Part of a small language model's weights: 9 layers.
MLP neurons of a small language model. Each row is named by its layer, matrix (gate and up: input weights) and neuron, and shows model dimensions 336-463. Each number is 500 + 40 x the weight over its row's rms, rounded and kept within 0 to 999. Numbers have three digits each. A neuron's up and down rows have the sign that makes its largest values positive.
After each neuron's rows, "fires on" lists the tokens most often at its 100 highest values on Wikipedia text that the model never trained on.

L5.gate463:412420489515470530495507548543414466445493452474491435466502477523455449522494515511457511503576507430568445490483455563532536507524510467478450467583455483475512482512502446464521509472447511531475491511494487520519479519473547487483473537525535547475513452515543494536500441491505472508490515497526444492526517475490510496456497458548515496520449539480445502541537504560498550462483
L5.up463:499513452496504414483507498528522471434450515462454469477438509489521497425468507494477502500507486536466488519516497483509530471417565569500490528518443486423469564460490562469484516544544453435517530473504518562537494499491525472495568475489473508523511533492491445510470547529440514588580566568510439464579583485502522529479519486528499503447429457470520544560525437474454462577598
fires on: " ", " to"

L5.gate484:492500461484505521464473511530510571494530528519574478499502593553420511469520449457529598539564549511543479540495537504489592545503481448511460544518504479478437493419520496509530539511426546534511523485527522536523434538481514492598485537483547409433519500467413468509453544516518536573548549554511532518515470503477506499529477512528498505577446502484522502486457522468494516539498
L5.up484:496478477542412583521603480584503522556589496452501504517533572526481540518470498458566507542499534463482429514599578456411507490473459489532450434493542521461455450503561521426475569531460507460536507520509546428523519551491520502543529436570524470517483454517460494479539497506529509527524542493421535538484509500458507512543459569494481502520516515455506518512532533521538469498517
fires on: " |", " the", " of", " to", ":", ";"

L5.gate615:515507443546564516511529505492509509486465516504577454505555542481465458446529513488582520459493426507414607489533548463481521512558556455489457456505522495551456509499542483467467458507483460517527533473439464508411496560483542507518473526454519520510455493491474544503387514359424483497504477487479516556458466520515515574482491500467539538554516469485519522536583507517509531522465
L5.up615:517473444546537520505522493483507421519473527513604513484475525426478495520528478533529470548519531451426550527458480447549476510446559441515463460584506461528487485512479588477459443573476457491489520480503488556516440549479484491537526523490487522591501480449438544428481554513513496505587481509536532484513454529456408449495549521492519523504436495534555566480510420545475494505502
fires on: " and", ","

L5.gate1267:496392469462483462432406541501497561545462455506499504493521513436455464518570525484568430431500589456443562475520496554574559518509500506418487516489507535411488488531428488476435495527605501514528517504501469492486477506524491545571455455550477468527502485501474449478467551450567472531526512572529519557494452570452557515460472405488430511532514513554609567543444561503424453497543
L5.up1267:535537420508573500447513510479539537472516543488547564418494530459473467458521501480518505503497471538393534504543475487521542512478531437459432536501558447534530483467490545531480459581513427454510502454477478526495470512456530515471417477500539482559419550528506444443478531525443522474524497485486426496520542478485523526443538434509513531568478476477463504490472451453562499461446
fires on: " and"

L5.gate2119:506503542486405488482530560576495542503519551474448558481590505491500465492481501464576524531549502474539496538530518537433490467502477600477493589527523481457564503545525421495513480488484589516491532564478448465470482548504435526484458497546503509533509472516555492486482433509474485564470545478564577519433491523503543544417549483435486482499494492460518527464512515421485520481528
L5.up2119:517513598475428446471526463515485482583515522495513514501455504511459460523499501591563444459476535541449513559438480519454464482445451548521534548484477486507545444503527531544543545503498506491514537521369525499479498424516523455508500497494519533498478477497498561543450529516517366487530452523506506573499378439548474467500435566501454453486598531530537554541518542481530490482500
fires on: ","

L5.gate1658:509556472482486521488513480549463481532451544494516467472521539465459480510509479496564414612418451577508478380540491495443534496562521547497544503496465510487423539532482491457505478551504471486516475527479475485555558529511563475530526419562500442497457471396598478588510509428453522507485555529535478476443437458516457405561490478425492590451523543463506523506571529485498546541558
L5.up1658:367560523544455532509495453464495503461494476505501487501475512553474490528470432460499501510485503488471527420431481389468518505481489553561536489539482506518518504492476529528506512501517548463457474503435507494493521515494476491462464458536551451461491464525518467545513519518494495444516506507376540572525459494473487458520547389470523527549445478542557485460508523448490530559487
fires on: " ", "-", " (", "19", " of", "18"

L5.gate1197:464490501526527491508497461499518487483429479499462467409540502501502498556534498488477488400493526509473475499510494562419491525501494526423568452530456507487535478522483452463506535467515485466497435465505371497523450424576514459482490486476443517480518454406485482537450534422481542441481475535538500507444576523507444534450456494517523489495459478488556539586426564484483526482517
L5.up1197:507484529614488529523505451439564465514497447437490542504525535509528522461532516487591449561491517475483545498475454487497593469493502528425602463477507557452482462503449458454518493466499577522456475459524493486449485493496577535585538385522516477479480499560525511563411515498491604425474545412442416521524458467462491423519526497457475479540531450501587524488503500483469462453483
fires on: " the", "'s", " by", "'", " its"

L5.gate1309:390508474527431513496558418455475471491483543476461505448473471479500453479497533529552485508478472503531515429512482502544551441480496527513472500448452548477502383497544534493538510393439489529513565562520518496525490492512481475444484441576477471505554512547479466477512517543519445509457485462514569458447492532501572567492504477486487494606550490520492407435439451503449470479537
L5.up1309:511510511498473544463539500453485476527510486536449540622532511516451500475506485529545544558463538551478530434505487471567446476497454570520544453456468450488493437571506432526459517504497508459511461520509464550493485471473527615528493512518496507505514421448472496483498471471533537512481369495435544567567476511522521530519563513507461525532410451516484476460489600526501472409525
fires on: " ", " the", "4", " (", "'s"

L5.gate1409:461556532523472482470532536576458445479479543555476618589446480524480504560501480504493492501534477469487522561554582492436589486585539500539572499450524474507518490469566453553520535558538460545463539398494472484401500536449554553450399491487537544491445539477496483493486441479542498527469523440459487444494499517551447505486531464432540500488500526496485460500473480502596472481525
L5.up1409:489551483486540522511457538532532431489499483427413550444522495491492555499488537585509481483588514471470514501530535569499535516451552431535489530409547513469521422550492505617584503558484544556443449511483579498503409480510471492465464502469574443520476489490542581494488519547481571474430502459490617520495422459503508490496457480500472465534500527549495468485437519480547438562457
fires on: ".", ":", ",", "or", "j"

L5.gate444:467541519528549483528595508479442470569479465493517479403446453483479481479487517462475508595476523383483490492546540552536497531463488438474535557492491554518495551464497516507576465481544476517530514535502518437500529461523478530500450466438552484451556540442480535514499484461434472480520486616495491509512358496505542488557545471600524580468492522517496550614524542469480502521538
L5.up444:433533540534499542546532572524522475497494478472501475551496445445446548494471542500522521492520431503492507457522569442482566512498586497471475436450547498379517544473550528489502436551468451421511481521489551447501492525502445444458548526435567442468527564509530455508546458535472465507446508575529430481516453485483471519482465499480510546502413418400476573495484509434469474476413
fires on: " ", "ac", "z"

L5.gate1312:443491456534445538483541515505481477542484496490422514529537554509469529508556566508517565518500517567499443510529590483477520468538457532512508507518533523436434531486566519500583479406481540522460519559526522483475480448513501528505529496499539468494498480536458512586520481479531513555582502502517534497532501504503416600480504516509506511529473493426400538529499460482467452497440
L5.up1312:447517486582517501507559470443511481471539451490463525451535544558420461551559558516451600572507435519547463442518475581495437504485489498466500461556504529499458436455462535490593547514503481476499467515545577510536464478562498447574471564570473447502476525506434480466559543496521499528483517397511514549527440490421491505503504465515461520525519459483480569498423478530447517540526
fires on: " the", " in", " attended", " to", " of", " High"

L5.gate563:559521503484455572508505521491396430586496513509515546469492505456478456541517537451457556530498484479473534417577500508504487534545449557501460486514598495561471467537545442512555520494519491533507540446516501425530466525511449512552506489545478427464483594474503475478463447580477500477459504517505492570552512465487474473530475494577480554570497521505517513404452502434508520566496
L5.up563:454523546550533480560487504481524494485477558510475524509535473554542441452415445508513529520487531549489479517494455539485474516456514504502427472473494518471461447523443532467421538502506520512445498495452486478543516475457533478505490493497528386645483490528530495474502461453470494520465549581514504494534420499478574546509510502464498492473525542524456544437487530514466508468463
fires on: " a", " L", " the", " S", " an"

L5.gate60:513443510483447512522513466502519471488537515505515437460419559527516476444490462398497518436514522426480500455492487487433511473460500536462529528490533585550526510482492493456584511520489450503500472522495531562476488548492493548532530522509504399484465458472552439519466451556474554511533467525521477492516535495586584486547499401492466557493494488488497467511514489444485560527471
L5.up60:457527552498534467547440543496517547462495462522535541478472511494449538501501481524518543522482498509571522533522525476463462591502513545493503421484535450497417538533509433543432531590536498478521513455554473514536522459488436482447490495508528524402483492447520444529565457462548529477464561524484535532588555511454573495535515565510482508529473581405468469488494455455486492489440
fires on: " ", " to", "20"

L5.gate185:422504539514488518477532507531487542496516558445479518452491513499529479579460475493518540494498536559525549521509522500488562502544504481478542517589496521473508473585506486488468532554562456491510489471513465485592488491493474529531558551430494505497470507485502575430513500496486463559501493547544452547469545511498537575492538519463523519508568520534525510416449497500475545480419
L5.up185:545548473483538550505548528553530456588506462502474492496526565426522515544478523531428470433581538545463493484499509421473608464424535512540456527523594467451512508512503505556509497415602515547588483505473469483481465509485494488490496513492442492433464471447476563583527459475579476497530520555585523486472500440529458461510475448494480509447489470554474523539534498543512505607539
fires on: ",", " was", " of", " album", " ("

L5.gate1585:444553539593487525491555554559498523456516511596478567467450463588527477501520461451526487554521508499535553509525449562526495490497441487524519469493474441495445509474533516491478492536450515551495489493480463465508441557459501519382526519544498539486469455510479532501555518496526458504437510521465532487521506435471537571520457539545504544479571522545442531545523545468500516459553
L5.up1585:495511514474486537515523464486525454489439460480499515493506578512449472555479436559466448545461548490510552451492485583483576640435461526526484585493487495452447528472504535496395541545468412552501470491468472509458531439479493547496472521489549513498452527457426525459540529580508443490576466524529412552478464541455525491437519564519433561560572448507507382507450489517507540512506
fires on: ",", " and", ";", " a", " but"

L5.gate171:536481531489444520559465498463548501511478588445457538567449415466516560590467438545496490473484405429462496490478576603538530511519478538477555512485492476491533464473503465464520515449544558497555452554495483451500411494508501567562488530508456455471447494436528498530510465487540572472474526509500517480522449569566539494413445465500489557483531534513534478502444503506487500453499
L5.up171:478477496483494409451530508549593527495541516487531517482492468527488493505515455475538590470479503523494498463537571514476523502405554634466460470493537512543475478546510529472518549558426505504429482426556461473477516485531496524502475598574518549535472515493503555470521511402519499490529500529493451515536422518437466496505470514565508554507456547476539489535462450520525569499511
fires on: " ", " In", " in", " record", "20", " =\n\n"

L5.gate1639:496463549458437515514490500496504471528497487515514469473543505477427455516491511517501535505550602479466477501458468524503524489464477454494490537478529560537593500521512487482513564545487435503512521475457583477524496525467484531454464427456479502503490508547540479459545503486472484515502569505499548453493455550502515544468423509538494483548519549533526488534493552515433482488522
L5.up1639:443488447516523525481512474403533478472483545504465498556522494500504518490482498515499494553492487507498497421486423438467501509451512465467518485505507638459433520489480503482567510547429534585564562522482589548506501538543448509582534475509566487463474483510530468478594453498450564537506506482449549475491494442553520480449475511488554498507503529509477534515526492524463449553501
fires on: " |", " ", ";"

L5.gate2504:471478486478474618486465566565440553517523492483557496524523490484492507543573526427508473455496545519551497451536587499515459464453485554461424574439488504515464517507508500526499418538516447508513610569495524519471448479454538558534456436487497498501534490440528482420501515524578541526456434525516550543521493503525507546460476542514505450568482488508492531450517476483553456445534
L5.up2504:492601530488441513515436504475554472543544479524456533476507533493499478536573447444444386499482527531550530523553520523529478564517514532488492479499544564569513488494439448535525501473466431559457491469480564519465508471497535484455423541589541513550508477567517529533529508543523560477416471489442527484537473532556450467540500481535519526500480521529452568488489442493511535504510
fires on: " the", ".", " of", " in", " is"

L5.gate434:542557549499475487482469576501476503531518417461548495465554467470549463466507460532545524475508484497526444436533533560539534477504471513475523515429523545498549567534516433534549466594488536498499556542497516421520593560501505522557485460492457466574459513464509544477484546488516457476522490489471522443451511508505456524468418455497532544505456495576440483537514435454489527501439
L5.up434:482537556569480544491512402552511513541516560492442467497485495432469422485487498618459546522519489548435462489517489532542496466551514544465538438577548426462529552551523450481496515499479562492468540505503519457519498516464493527498514553498527530525480408570557454530523475496464543431530565497495507487539472527521560529483455535570483473451483468473506516466504513464469480506535
fires on: " a", " to", " of", ":", " an", " in"

L5.gate1635:460562465473453467490588499528606496478503456550538479521491441510554433470439514445519463481539511461481548490520466496505523501504492507488521476448428552474494471469457443471459390470549419528505493479503545480482489476428406468466526480560483460469481473527478516444473482495518521430527508476491538521500531510486463525530498518543495511547514520524492467488492502509496506538455
L5.up1635:512435488480415507531440528522499464447627483472480562565583498455508525471519480521493522535488484499506473454492506541526520516434517487487574501412477472521488511456516522548487491496554503476576493509443430518492422524484564472508547517463438538516508509516510502561526476513447504472490473560458476577525481535474460513478455541549462477517476501624473487524519509562551514538455
fires on: " ", " (", " the", " a", "'s"

L5.gate1738:533513587415475582566522487494496548537455517508514495447502537472471567460563441458500549499574467578476549497549513501580515509485488503504519474442456518478571470469463506459487446555548513522539510528552521483467545532455563556504456457536494481523528555546553526485541513544445534442516491550497484510547541437523473461502558481499520478477451633471438535494456467532536496483566
L5.up1738:456452558495406520532535545462527525476486467525479577470532458501482498523542516493539488465503488556424551455454535472466440507507545543542487534440510497523501433480470553493531445501516547448556476526494497481481461518508484518536425528481485450463529537481587432461475497445511488515485482543488502555536528494469505592496568511495514498479437534450552606521515557518492514534471
fires on: " ", " for", "-", " at", " June", " July"